MLP neurons of a small language model. Each row is named by its layer, matrix (gate and up: input weights) and neuron, and shows model dimensions 112-239. Each number is 500 + 25 x the weight over its row's rms, rounded and kept within 0 to 999. Numbers have three digits each. A neuron's up and down rows have the sign that makes its largest values positive.
A block is one neuron, or neurons of one layer that tend to fire together. Before each block is what it responds to, as a language model described it from the Wikipedia text at the highest values.

Prepositions and adverb particles such as by, up, out and under, often in phrases like up to, out of, or by an author.
L4.gate322:521482518531541472456439533479524522540487505459525502502497518466453526498537448481482538449479476493533498484556494510485521484486493517516460526498477506475504516480489520487518506517493549516474488511486527489488482459532502482458552488547495527507501519520486493493500498458530546493502535500516506486470512480512459557485514541508490492533486555523538506490505469531499486477495
L4.up322:507467522484495531501496535469527512511535485483502533526506490491497494516491514502498514522484487479486535537504484546517525504511494508503539468438454500543483451482465525435514454490524485466484510529492532510543512513526457514519495541462470504526500503466477488493483539465493487497523483533518504463527486528522474511466520499534506503550449455536513467479507537503467496527539
L4.gate455:498558495478491485501478493496497490552467509488494489469533532481503482487487523508512505513472504506481502524527518509431498522504515514524507521511494484481498491486511498485488469504499501524499505482493493496530488529510500471461566471554508466520536487500512484478498500487503496467542485475506481482536479504430470517525480512487486501472492521491522517487478475490508489473487
L4.up455:498506491456526518466567458515518549449528482472481502523503524498516428503460555470528538497494481498500492505451515505492506532498458463469512533508491514472515521494491496507482477498484471535485503507480512490490530502492495511490513499479498464486497480525504508481558477529489526471472486492528493539471548494505522517517557475465511488478486547478485520496520427530478477461498
L4.gate1573:509570535518516492498541486498530548506417541521495484477465535531461504482493510530466488468526511460530482501499474497499485489514504483519506486470473511477475507496487499502459458514518515478502547498550508533508496472448509509485535491538466529547520486489500499487449472498533534533529472520512526493518511482498457507518511514484472507493533504535502464519482528490514524459495
L4.up1573:484520505536472459498492514516475512490434483479525485526485487504485485486460488495494480477496488499490480556502533499525521511514488480504517452492491498500481510468481526491473494481492540503462550504495539582491511543523516522549564495455464479474509522464507506483500518464493487516501510568449487493453512516483472481507523502462512524537541505487540498462546501488529504476508
L4.gate1574:517507477481528516491538553498465501507479492486498513542529503480492526493476510513511517517546468461526435546517494518548465522506459512471487488482503458517479494456460525507500499499492485500531470511500501507519494504500478497498458450496483485468493486479486506483502473477501466481488496535529509471475448520500512466477518534489485523535508494461466514477499497512493530542492
L4.up1574:470500498513529487460500528504485502486484490504532501479491528498507529504469472512533511476522498494467558515536472488526471518479458502482497510490510505509525529424482512488517488486516470536512531522518492521499499441514440522483510502505534504486479504473477493459473461469516528511522481485491556520564511493490520491479519503510473515520444491510502520533490512499511514533558

Word-piece fragments inside German, Dutch and other non-English words and surnames, e.g. Kamp-f, Sa-al, Sch-ön-brunn, Hou-st-oun, Sch-ell-enberg.
L10.gate50:503512576514529486522502482483538518473481484541487507490498515500469507476501491507533498521522491483497519480479526524478524539496481516526454450537486509505451443511500460461481505505513551447465457498463492459477395463506536461494509503536528468497525527480477493494496487467549494471522457486474541514543460515527455492512497506468540548484534538510493492464494524537463491518501
L10.up50:518532483515486461495475498532540505512506562517519500519521531481480527466473472479499457491524488524491497515500489440490467508510516489505496488519542491484515503459465503517507537501556519487483490479549441495478480449497488462502493522512506480471503503478527477493524507511568515539497514503499483505512477527530512429475472462529534492553492486480486485472556508496510563548461
L10.gate645:492515515522539509446532508485475537500514481530509514531547526486507489471490487503470487489524538500456498482455458526486507524509497510538498466484541487517461486493493479528469500454468539449513465482516499484523493519474481538528535519465524534472509504493508488503533495533512552454469511463499484546519495510538489508512490479501488533535529472497488459512499483530486504517522
L10.up645:492502508523508474522461542499520489516472482464541505524540480509519530491500517507452480493492537489525515499490469468537530482492515489505489488533519443522549470486500436483554492521504498497503447484503535484514555493490508462482530514511486472542498518490522508505506536517485498514468509483511452526459502481539505505510479507464457528543503483515516503485488500531467529509509

Final word pieces that complete a multi-token first name just before a surname, such as Vincenz-o, Marc-o, Scott-y; occasionally "of" after a percentage or "later" after a time span.
L4.gate680:492483476464488529470527470514472521476487502471530459501462493487495487515489518493471456471525501474494450502464503465495465494475500549491496506490506504506523472529496504479519470506475527525445521525478485508478512513526537508436484478518518502477551483497465486540476474497496442503472519468494484484490462523497460521489494465477505498555506477490481460501507531523502523495483
L4.up680:470490484509495518503488453446514513486500494466492517536525505471505502489479476531490519495503513497483495505505516488513498450463443553496501531493526501458517496471452497476450468505533568537496488572492487536450480483492477486505486480502497506469526496474492528523491485467508506509517520544523500494458451511446513532510471494493532526482474501516531459505534481496466501531509
L4.gate806:496492547524514484475484477481519496515466530453486518490488460509499524502498501527508494520516424532520471533527498484488519526448512471498480454522501521492446490487511508522546499473530503494502513476532550530473512462496482478533482503500498504482517492526518527529475466509504499496503522542500504521484477516516488498499509502493494480485515490491471481537484503495505542549523
L4.up806:489508529522504500504496502458511499497469511551477520469468478502507476512546519471503501580567459513514472482479505517475504524485509509518455486478520522519428501537478490539505476497517503525547488484544547475548482485519473462520490487485535469496554519482475496497479504512465547483510513528489514493490444535490508468487516485486493472485553463516487454532516490504499534491519
L4.gate1739:498489462492475437512503507517542493492445488524504533474478504532452470503485498514474503569479524497524491438488501526473506464505532529519528488521474533514517483512485459464461518519496480498506491509499531525475512477471481497485493479477495478538494511534486511498433514488480476492475486497485506441509463508531518496509535487503487495478527527506467509500499481501488465471461
L4.up1739:493527472507495480539502447447475525456505533517508517548537468486524515487491475501488537532485455472478457513479491534517508502458507501543517495490518484489506495452476502531550483519518487461502557495511498521506497511547457529489507492492496510566500501487486527437488517482538564522507475497503491496498469499537553479454507516498514474527552498511480509490497519487498503459545
L4.gate1800:517482498526482500512444455478525492513450491494469463527501490523514479472534514526520545520494487502485500504498529470498489482480440506491536490482502461459459491514506547508477491441461493537517473514524493503505509484488535483468529496481497474488544483491505516473505515522455511482505554522480521509526464475508473480509472518489516524495505510559516477508506513504500477466493
L4.up1800:514474495522504478544500470478497499477397543530456513475452498490458518501511469510496482468476467516471475507503494481509523484499486509564501500469502497496498496506504496467527530484505508506507521524497448524513494541499541551511514470514478476470532530513450472513506508530465515483459502500523522515487519552509518511463461539513507507550511496518516518494475492513529502478518

Mid-word pieces inside Italian surnames, mostly in sports rosters and tables, like Boc-chi, G-hi-bellini, Modi-gli-ani; weaker on other foreign word pieces and section headers.
L10.gate287:524498485499547522441542529517531535514503489526482476482492522505486565560492515516506500492555487504485493515493445488476463501507517500509519534486507563490468544549533466487482483511486469521521524468530505487489523475467529478492499534499460500469489542535507544507494516493500482520509462480491561535504480525513503490487476529501547534525500509496528486537487512499492474485502
L10.up287:492481524539466484475519527504491510513507494556461491479458470533473494481490481494516507517504520490501456500499482465518444563436518509538497459492485525485480493545515540461464497481496538515535519472454499527512490481467528493479464480517461468488462485517458527496496471506495476552565553521503507498492484475549504498487507494503532499509462489494541522565457470499534469488469
L10.gate1745:515442468482527493478464532488496525514497499530521502483480492475502507414537511466529510507502550514486487453503473465512479523510500497497510531505530501494450481517502524539518510516537517501478499524481494473468522530544473500545469521496498498439499471522510465489482469508539506474511474481511511485520473481462471468474481488517451513500497483476503504573494528559503473472503
L10.up1745:494484527488467510466524520489516489491512524481481524469492513477499477508500527496487483524491529513524454471464463482492436512440490502526543556490527523470470525512467527516487469555545452500517499416516496506524503554529443532499513508488517490491525455511486509482517506511511484524487532498496450478482469508486494480488482459537494496495537502520539492485492524459482510515475

Final word-piece of Italian-style surnames and given names, often in sports tables, such as Giustolis-i, Anton-ella, Vetto-ri, Maestrell-i.
L9.gate0:504479508489566479509489504506504519501495527453527499467490503510496525532467542494521488483515525533503516511523548541511548476437499474511517517462523548547533506516462491512466484482545521497514482484458486503539494472495522447543478520492489513547529523523485507507488459528496489508476470500504491514506504473525479517493510463524512470517462473484568498517481480509498513510530
L9.up0:515523495510481520521499503496506525488476502451529502489511454563453551509491538539487524503474484505477548497501520541496443544495518502487516502510486554505531528548535495478515455471542491496470491488505502507493504551498529485485506494540513489520501503519507493503478473502478484499458466495474497497511488552510465503487530508490502476473523507539511463457506451525514537504558
L9.gate239:482495489538506558476502499509486515520490536482486479502528505531479512509515450513521479508500492535493535479485487503545508441408525504486505496505465448511551469453485525514497492479499472487462495505486509505483527508518494486517436453484513471547485477491426468509498520487478495496490521540478508456506482503526488493489517518503548517469495481515474530524486456545507470503519
L9.up239:482481497510499542485520441505505459479506465479509496490489478507467502485514507502534504457448533512497538448515513479500499526470497483467520494460480479493511545530458552499489510476481509522517520501475457535528448539497486506472507486505503502503491460517485496508500547476478518503478512522486520513478495489544515495529503471554517546493502505507527495520455497509533479481485
L9.gate990:512508535557572547491510480530503471503466510584457492509524487482528465486511506517505494490530510428489513451456488489556463487452477477489525503485522491506490490505468497481476458516519490502496511525496501490495472500476511534502493488525473491525515516494488497556453507481523518509520514541529485522502483551529499486548491504514484497510513536481501472507494515536497489473500
L9.up990:500483474495475508466499489518533468488447506525533482482495488511498527486535515488506508543510500515514473504530552484504466541515489527490492509511484472526510509491463520473437444458502492452578497506531504494485505512495495498507500500490456517491518509504477469525492479491449520559490500552536517544516499505546493540461508522505510498518500524456507494501510526497521484484450
L9.gate1046:487474509523464580496439480489531520549513525534466480470501470532521525504456500520501502483506479538539503494546505497501437464509502510539536551482541533489501505505485501492476453491534514508498490531540515486479442528498581529483495522502487498543442486474477520472504498491476480530538490493467486494520442537516507541461488491513488473551478485495511482521550483469499497520543
L9.up1046:448521491494505516530467459537535502508403497513502484471470465524527506497466552519521488526535469483521523515529492503508479529490494487528519510493483498485501528507439524511542476463508518507499482491510505490501496470472528499510494502507528507525530463561510517440480483476475483519472476539520491542470475517503479492518515462433501462512509510520478483516521517495497476541518
L9.gate1262:434541462501509490524505484506501532486524480542440500538476499518537491501495507546482507475538501507476504468500473504484496483505463509426511427518539503508495488507474466477484519511475536478514434463515505490519533402483497463498474495467436549495462467474426490549478483490451515549501469497460516513519490544495531496461481473495477488499543480511525489509523516502517531496503
L9.up1262:520507543520470526516480523496480445519484495522517489485501483478493486498500476543516487519486530475555516528494491485505477506495485514549488521524512470483497516531506495492496423482532465519474507479514507540462502473529526469509491488523467534530500521491494515532474527519523483458506510523498475487506544459502572505477460483484498496488539524472478520528520491510489480511484
L9.gate1572:432502506560501493461502517541500507494522471522512535528525471477464512516472517504535521498501472525465513470486517500480477481475470513506525496534493516486475513538490528496493519492474497516478493513520540463507514535541519492487489533544454506541470502498498505526512512555501487511494513498451492511537472506518478464466475506528508518502515491512474515538504508541500505482481
L9.up1572:495486495490499504509508512507514455482471497510496490497477487497509529545511495499534497489468527533512461462477516483519449502457545502495489450490493497531496505534522495474487455492530474519479474494487466537484475460484540477511491489536488498464507482503473447528494555512501517516500504508467488493524466526522493463515483463469501491513504507475546469543459522521524532492497
L9.gate1928:507487450488534489495500507479453505496527516476481506546550461465507513472510538482469513520522478487470457505502483478495501534512508507472510506531496524512451484504495583496491516505511511488466499495498452518498521489452521495530468512476512446513533515458475519509488494472508526514559508517487468515488520472495497539484489516511496494531485507514464480510502512508498503515553
L9.up1928:505500545468488518478538464464545495498474486469513473509493477503475525505530524488488456489468472474481464494504512506501509480517506490482535498434470491496516487541469483464501507494480489476482492498561462483505488540526497506509478466511461479466469501538484470452499530538539473493484536469487490540510490488493514495539471511531460474490555486466535526495520472512505503501500
L9.gate1940:524488515475497518518489480527487572500542503508461508472492504500503485455455459509510500521522513548507466519529480480464484525461517533505522490533479525495498490542502489483512489556515491474459496490485489528547491460479527517480502507513473513508527501477560520493514540507470528514487462501435480534515516503455509503483467479539501512460522472526498504529497469507513508500449
L9.up1940:481563540485477495530454516525513530509498501452530524481507518498462480457450491486510449506537517518504535521501466486467547503508507550515542502491491506466467488537509499514488511473469502491472492510501493527479523440523512508510461515541528498504450489506470512499451504537494545519526489490478476473493534534549467523492480515528486523477505529501495480467508460529471529498519

A lone C or c token opening a word split into pieces, often after quotes, parentheses or hyphens (C-hor, C-limbed, C-ement); weaker on hyphens and table pipes.
L10.gate710:481507481481494469526501513514515486504497523450528538492475490524548506533488507499465561490505516501535518526494487450531538486484502511539539500480482434486464474505478503485442495504509535502477559480525491499577462451511467510495514504538542502494461540491477467477526503494497471515527490496517499533542512480470489495506514515484492479493463518540534488481507460507495495462519
L10.up710:511516490510509491517466525515493477498511503465490512495505508508517511483511494495516565530505544470534518468482522500544507496526520554493515487502542511504440487513503523520511501490485504524501507469491466480547501520493508480482535514499571483505519452416450513533505511501538549529519497468479480497526485482472485449488484483500502505435493534496526484512518480547523496526492
L10.gate1096:472500565500487504540494502493478491475510511473522512457532543467525491489472482428489510525480527478492519482449460495488523543495534492526501559533536547510511551496466470530512498460493496459498503504456498532490516506481431478470508524502501507504526493482512559510469517507507495466546511468502522504463444509498495484515484497480523508522486470510521465503491512512521491505504
L10.up1096:469532498484495513502553487524473555527514518467502512499533503540479511493460495501510502514476465486491430467492484486503552550502549553531536521492488479491477498508440516508491473521446506469478506513537511497457471492509518502457522515504465516531506473504505468481515549543515506540486532499467491504505487437446492530526508469459512521459527495476482529496535521521506495512496

Apostrophes after D/d/l in French, Italian or Irish-style names and titles (D'Cruz, d'Arenberg, l'Artisanat); more weakly possessive 's and initial periods (U.S., J.).
L4.gate257:491467534496513511457468456483483509513486467556516484490523471490481547513486450540499478532536483529485505483506512547501520489516455499506527505495530495491488470485468553523512555505506497495486501536490500492487538490476511505526507529463456530523487534500472496485459493522506485529478467510519459470510530484528500537466481498474527477561479478503461468521516472477498478505517
L4.up257:475537502471514485511469488526515453479549444540540527469485488530520506492486506495492484452495458479531512525456496459509474498481510494447497524482500511534482449475529481498453497492484453493537478550496500475509501510480529493511518495513501503504517495497515531515483505480514466517481479466466516466505506495544490514427508548463491491457472516525442495529493475552526461506518
L4.gate486:473502493527501526482555485470523468447528484484478501508477426481509485549461551509494467532476495525529514484554473490480468505466465501529504478464499522512487471486504531535468487523501523535523491469460495522522495536478496499482520484542515557524486440500452470470526463500486533500477498504493497537472508467511548464476533481485500480518509481505526489491537527512498493551485
L4.up486:510529483492529488520512471497495482462518479501478500504488425451502499506549526503482484489492485548469478510483510481486464487514548488484523508457471516459497489513508505522498474483491489512526526491531509551470519465484549482505537460456500500509498489547519499511501513499468504464466508530491472548534486475457498465531518496500509513479447478496466491494530493509479508518499
L4.gate1111:521503532551524488496558497473484493484541502535480577483548495487487497499522480535448508543476487502472536466482508463494488514483488470524464518518529491464473484495516515523497502513500482492532534564526483502487469496479501567525455490527482502504506482500488490509525524492492513492483488489531493484478497490513470482534445509498506492475491495494536475503498492529502519461506
L4.up1111:498471528501467502473531473522509480502511510531526539475486513502532488514568480526487499469473504503472504521520539468493554515513506501497494482420475500506495495436531551475524500459518461497502493484499449468500501549489467543543520537512490490526466507480499458478514469526545530530510491526472543524534515486508503468425518573484474510526534536469513516499525489463501527506505
L4.gate1212:474546496532544462476538476513462529516491501477469480488522469517536475512489482482531505539529515478499523481470452453525501493482521517476517531445481521456514472553484500486530506512516479508542544481503484509497489512500511506495469529543523527534532503513483524513497506491523494525510476474519484499562509481500509491474475536512469485505490487465481523515473501502487477486520
L4.up1212:485513543504515486516575508505500486502512516440509499477513514507513474519489480509498484514524535502510537486476487508484514456461527456505502470477494511519529533526526486518499493487544463457543553480517502494522443460504498514487515458552512466506494524523471501484500491449516472528550513476475501458491498498506530499427453535480522468519516539508489477461510483530531502498505

Early fragments of proper names and codes, e.g. "al" in F-al-staff, "on" in F-on-seca, or semicolon-listed race codes like C-AR, C-LT.
L9.gate126:514529496509482488469494523495457479476521530518511484543509508491484522476505515461508494497506488510494448509476525455484504464488496487508500487503577491520536506504493466464511523526502495483495499483496507503453512482472498516485506485534462462507530519547452493509523464484539516514463524478467496470514452460516493481488520470509528493515522516475510491536509497537511542489477
L9.up126:505517485468458519488540491488512518532466517528497502515478494493490492541498503460496503487490449519511496468485486432474529514495547478499483515498506507504541518508524524471505515498482502483489464470501507512520482509491480495496514487521514485519480527479432493494516472506501499528501502472486521540494521521524491459488463538489515463551473489522494504468488498483526501459462
L9.gate405:521507541477526536537504478476577500478511545469539492515485477466505506461489511473485487509488525521513516492496530480496517489477475520505509508516470493458482522547519469505506520521483481498509499467488515488523477486516538555529507527515531501496425483538501507501553471454534448451498528488485491489492516490518517466497496518514479463474523511504500539502489448498502454473569
L9.up405:506515516507533498491517477448536488489491500514520460456515515484470500494476504522447487510500484521486495504507513495487525484452478498491492513515500552472490469503497518534489475477487537505497472496488513522508492464527540502480485502513490559461467491520503542509518500499515506473494495500398453496482498496517486493497508488454517478497484475508497510474510474493473471488510
L9.gate470:546491496488541543506511493529503473461495499507468479531451466470487513492538486491461492503507489539450463489483449471481495533505530506521514508513520476481446535471489496506507439541528515512497508492458526530495463491504511522519481500537474518507513494512503499502505469554498529496475462500491545457478497519451488494505517530508528525490533474453542564471536472514473539495525
L9.up470:535506511550558514470498483525561523467499485496504553514509493519492508501469485490469517500513514508502469538520487482495461523458495491531546508513488484471519534482525438504503479479519481505501512453507488480506517519508485489499467495539479528525502503475550483523501481545494483489486486491506507474476494533465479506479491511486507551515508530457485547482517515484500476475487
L9.gate691:483509521538497529546542521508522475517531528526512532438509497545486513524479528534488484527538492500493546509502519513498501480496480470516533509493495495528492540496509521497442546476531542466489509497533502525524504517482514464508491518470473514478468503459475512470486515500503529500488490488522542443518495465484470557553488504485467497484529471511500500498558464506485481482467
L9.up691:478470495497493494476508454553539506445529485494512475462563492477469463488478522520500484460545495491498487497513488509478492476544498495485479525524460514530487506556545492503519525482470499447490526491538513498464509474454497476506528490504496488539528523491496526484532564459508545506514493501469518467468471498527534495467525497496474493494475471500520516449518463468472473501498
L9.gate1291:488491483547544494490522475494474523510509504519470504499528531520506522493506471508487518521513512520492488522476551542506486486501483479474515516463528477467524427458567497483504485485510508494472536549486494494511509506489529488467486534504501477484507426501505515459492507496481492429487511535541530505518477506501527471504452494508525473529488484489506504495498499514520535480484
L9.up1291:487467474491573475556503483485511470466522524524494454519461499524483511518435511503490515502471493459523511489513494467519464510446492467476486486556500511492508519519493479492506490486509479483487561509521515478476462516495495471470478478474474498437486512501545507500465493487481469478510538531474471476530474476543493474508515471489488505501466476511495491517484522528491480533549
L9.gate1352:483507474469496480483443489537504515488523488502488497478485476514464467492488492464545510543500504525490514492485503492484496515517489500483476518482529486484485471498487484492498534489511502513499460497535522494493499508503480466477493520536539573497529505455538489486534504472487501515516490549506512546570510494498491492473494535503538547477510503484531493528515495478487473447502
L9.up1352:485502483541500493519505506511513450482504522497534525498520459488498524532529494484515521542507508542498452463476491515520459510536476492543472564469496513517479514478515510498476531485494533495481511480481470489534448441512514458482488509505536538498515508503500508464496523495518507457466511544534486513532511470540539494460500510499541493508477538501506493529481519497495449434503
L9.gate1755:496520486514525494518496499484519458482565483509495544452535514502518498530513506498526491481561486452498588460489482493518516527515496488545541525477411510515479476485525490509504510531529497499474533504501507505509435475521557479500512517513477529515519506528481534493505533485470505535500480503532565506508489488490507512512469479474460469470502487487496514507514528526500525499549
L9.up1755:487516527510486529493526543456482491516527494494485499476524511524451456490521501493447531537503486529461557449505487511483508567493507516527516487512479484511489524539476510518527479484504500481500509458489525482513487488505487473487489521511524490500506528520492483538507513498470504516490481486507493499443446524533541439535476476524528514513475517456517514522557495483471572477415
L9.gate1958:511522511505486469486530488484492445501459511514482477515507508513473532470522469494445509531515503481479468478508491516493492476480529504518501514508572523515545500477501528488475488498439526513463519531505511499546474494491495473535525466520507522436527573501476504476500521458500492531495519453491536515528521504518501517499484506497505442524513452488467534501504493556490480473520
L9.up1958:513502561549507499529553508495544513523521480479467506493523463511518515507498433505453499511506499473471470459490511497457546478508491503490526476515518492491483490497519474460505506458531521462458493492525508538495492522519495521484516500486471535483492497484465467501510540527489464483444475480464482480452520541524472521458500475537471463489498495511456549523474489498557479520518

Fires on mid-word pieces of German words in citations and names (ge-gen, Beiträ-gen, Vög-te) and on connectors after cause phrases (outbreak of, due to, by).
L9.gate79:478466508476521470507523509485449495511489538461515514472569506473531564535544529465528524504508511521491493508450509470494454473530470501536527509521452504489541500487501500498462502501515514481497486496487526476493505497451507491490519539508530482471519517482507479526491528505498497498483454523521484527501454493459505496486528489500462502516514544519541485535463524514514468477495
L9.up79:496501516491541511527485465490495477503513465510481481490482451528542487495492480496516467502518452469475522531521515511514478505526498526511481503524470498523507460473475501468441494505505478488527533470512506490475504513477544497504501487490507451516493488481510517501497486485465469506495524485460450502471473507487534502516514492505463527445479517505490560516474479559477520518509
L9.gate94:492488506513466517502519500489485458506490516546507479448474515526526520471528480534521461496482481510508514462484492501464496478553479477502554535460491494522495482499500509487495517526500485503489487522478529563505479504516551498485558490507509569522486507507476526512498501531479507528453516500508482515516508530500456497510507501502509497489508499508514483490522510537519463489450
L9.up94:501503531551530491536484534508495537482481464545485539473434506502553493466553483519494522528543524493514497466515470510507498475449522477513535508502496512527448518503521530472481501501537510468457499511471488506513535514515461519505491514462465523512507528489477527541510491472491469475477480490535541475509512492537524507480520479480472520520491535506528518430489481480476518453471
L9.gate134:551502489507520501497510526496533479466496521508507463538522533507514525500478491511520467471503510539485540523517513501530508501472464522502479468489512521527519501474487493497507518476504497464497509512501510471495476491504509454466462468527503491508510538482507528485554520479506527509508468491483494554509505530516490526530473467518521482505558474532513530507493511474506496532502
L9.up134:520521461486549485491497528464462488466495504531502482510506527514520505519496500529498553467511488524496542563487490495531487510493469471516509463459525529535568481470471510492507536472518459505520474505493501492533491506536481483491453532515519506529482533513472519469507482507481504531487504491475441545535480529473443511511476451503514453519506503547546559533498536490493492540488
L9.gate202:509503514523537482520473507509524483505524498513508532508538481522493524500466548509456496504528462504528526509505501469481538521498511521536514514512508488518461547527517522513484472480475503474499517509511491542470462522533507477467519509484455502506509524498509509491516489500505492469499529471525525500515473528470522511488468494508475475511507490551522472484484512526472513511498
L9.up202:490548500501544504489529499506521458486512507509496478474538469487479507496531506505528483489490485524526512515513464524510507526498496474489505510506485460537537506506493539557465501508476517530534503459500469487504459524521478448452504494517490429550453476474470461506528493461534508440489492478510507526502490529527523493491509489501501473515532478535514480534504520495463434508480
L9.gate696:548472497520494484510483529528451474519493483502482486481505514548464498506478477504483494489475467502476496540477484526512515498541512460536522504489458501497489538526470477456480538499518429512419495532502488510485514499484505525485473533508533475479509504522521485506518466462506507449518472467509479503516523513516493453438501497515481545519484518528524473538525463501490478514500
L9.up696:504482489501518516477514482485486447523518454486490509526503561540464527509472503504493463501521476486491431525510504503495505499518523492475479476513493519454495472532491508464521511509499516474508483478504505514504476514478501488457518437479509529481517521522521475501475519461485496508531512471488488519473454511492520487468470531526504502478518494475454519482452494487495520517525
L9.gate1573:502493485474516482477497549512511463509499551523485519519518507526528507521442468485528472514488528530463476484498547505498529479499499468500458477509509481514509506572487535466485532514503543501525501510477479467495482509493479520494515527496477474459525516478501476558551553505495490514502518528482489480504467530504525503537472510532494498511507529473530511502489516518503538494479
L9.up1573:500508465501497467472510516502516500546491505537466529514491498520505489496472479517564456453483461502504512465502485543511490476509497473481462526489460485498499468518465553481446506489492491496502481469514507518508558487496493501499530529471524494452500502462540478560529541496500509499485520510497471491532503514515493513537535476520511512540524543478520504487492488521508493489499
L9.gate1577:479502523531493477527536469517531482515462515500461510518515482451503522516437470547505485503424503493477492483486472531526519488482528491455515479499521510458475461517452530491532500451522509481502475474547498484504463524472513458472552473539499487467475481503513533470491484501544513473499494495480486490535475501504523456516514497510479510489538487534502492494458500488448485497549
L9.up1577:469446499508552510502498505527530543525514492468450486500522499510486497514514476521507490501501457457515531515503512495512483494517500518517455496511447508458492517506509472515490484449512537516483501510462477477498500516514552495485536545485482477512507495493518455497493489516533496480496517519481499470481480494499502500548480504509505537459493518495508483431485498503507499515524
L9.gate1665:530533541491506519507546514493496486506502463521492498517541502509530454451494503539513483480505490492499503511538477516500461461507538548521531476507470526537523500484510534504506469502474513470539497515529479504498525519489541501508478513532541471524499498472471449510504486502494493498534489487472486507479571483501521482498523486483551454524519552500503540480469500451478511503524
L9.up1665:495538484488490528524474503461452501481514501500505519486581516467502499485476544529495488502466513512492475516480539515495509521505486468482521494492505498448507478480495457505514535495491493497522458499456492491530440470447478499492492490500494539492459510535473487498496526482513480500510475528520512484472494505466538506533518513569525474561518526469525508505490532532498560509505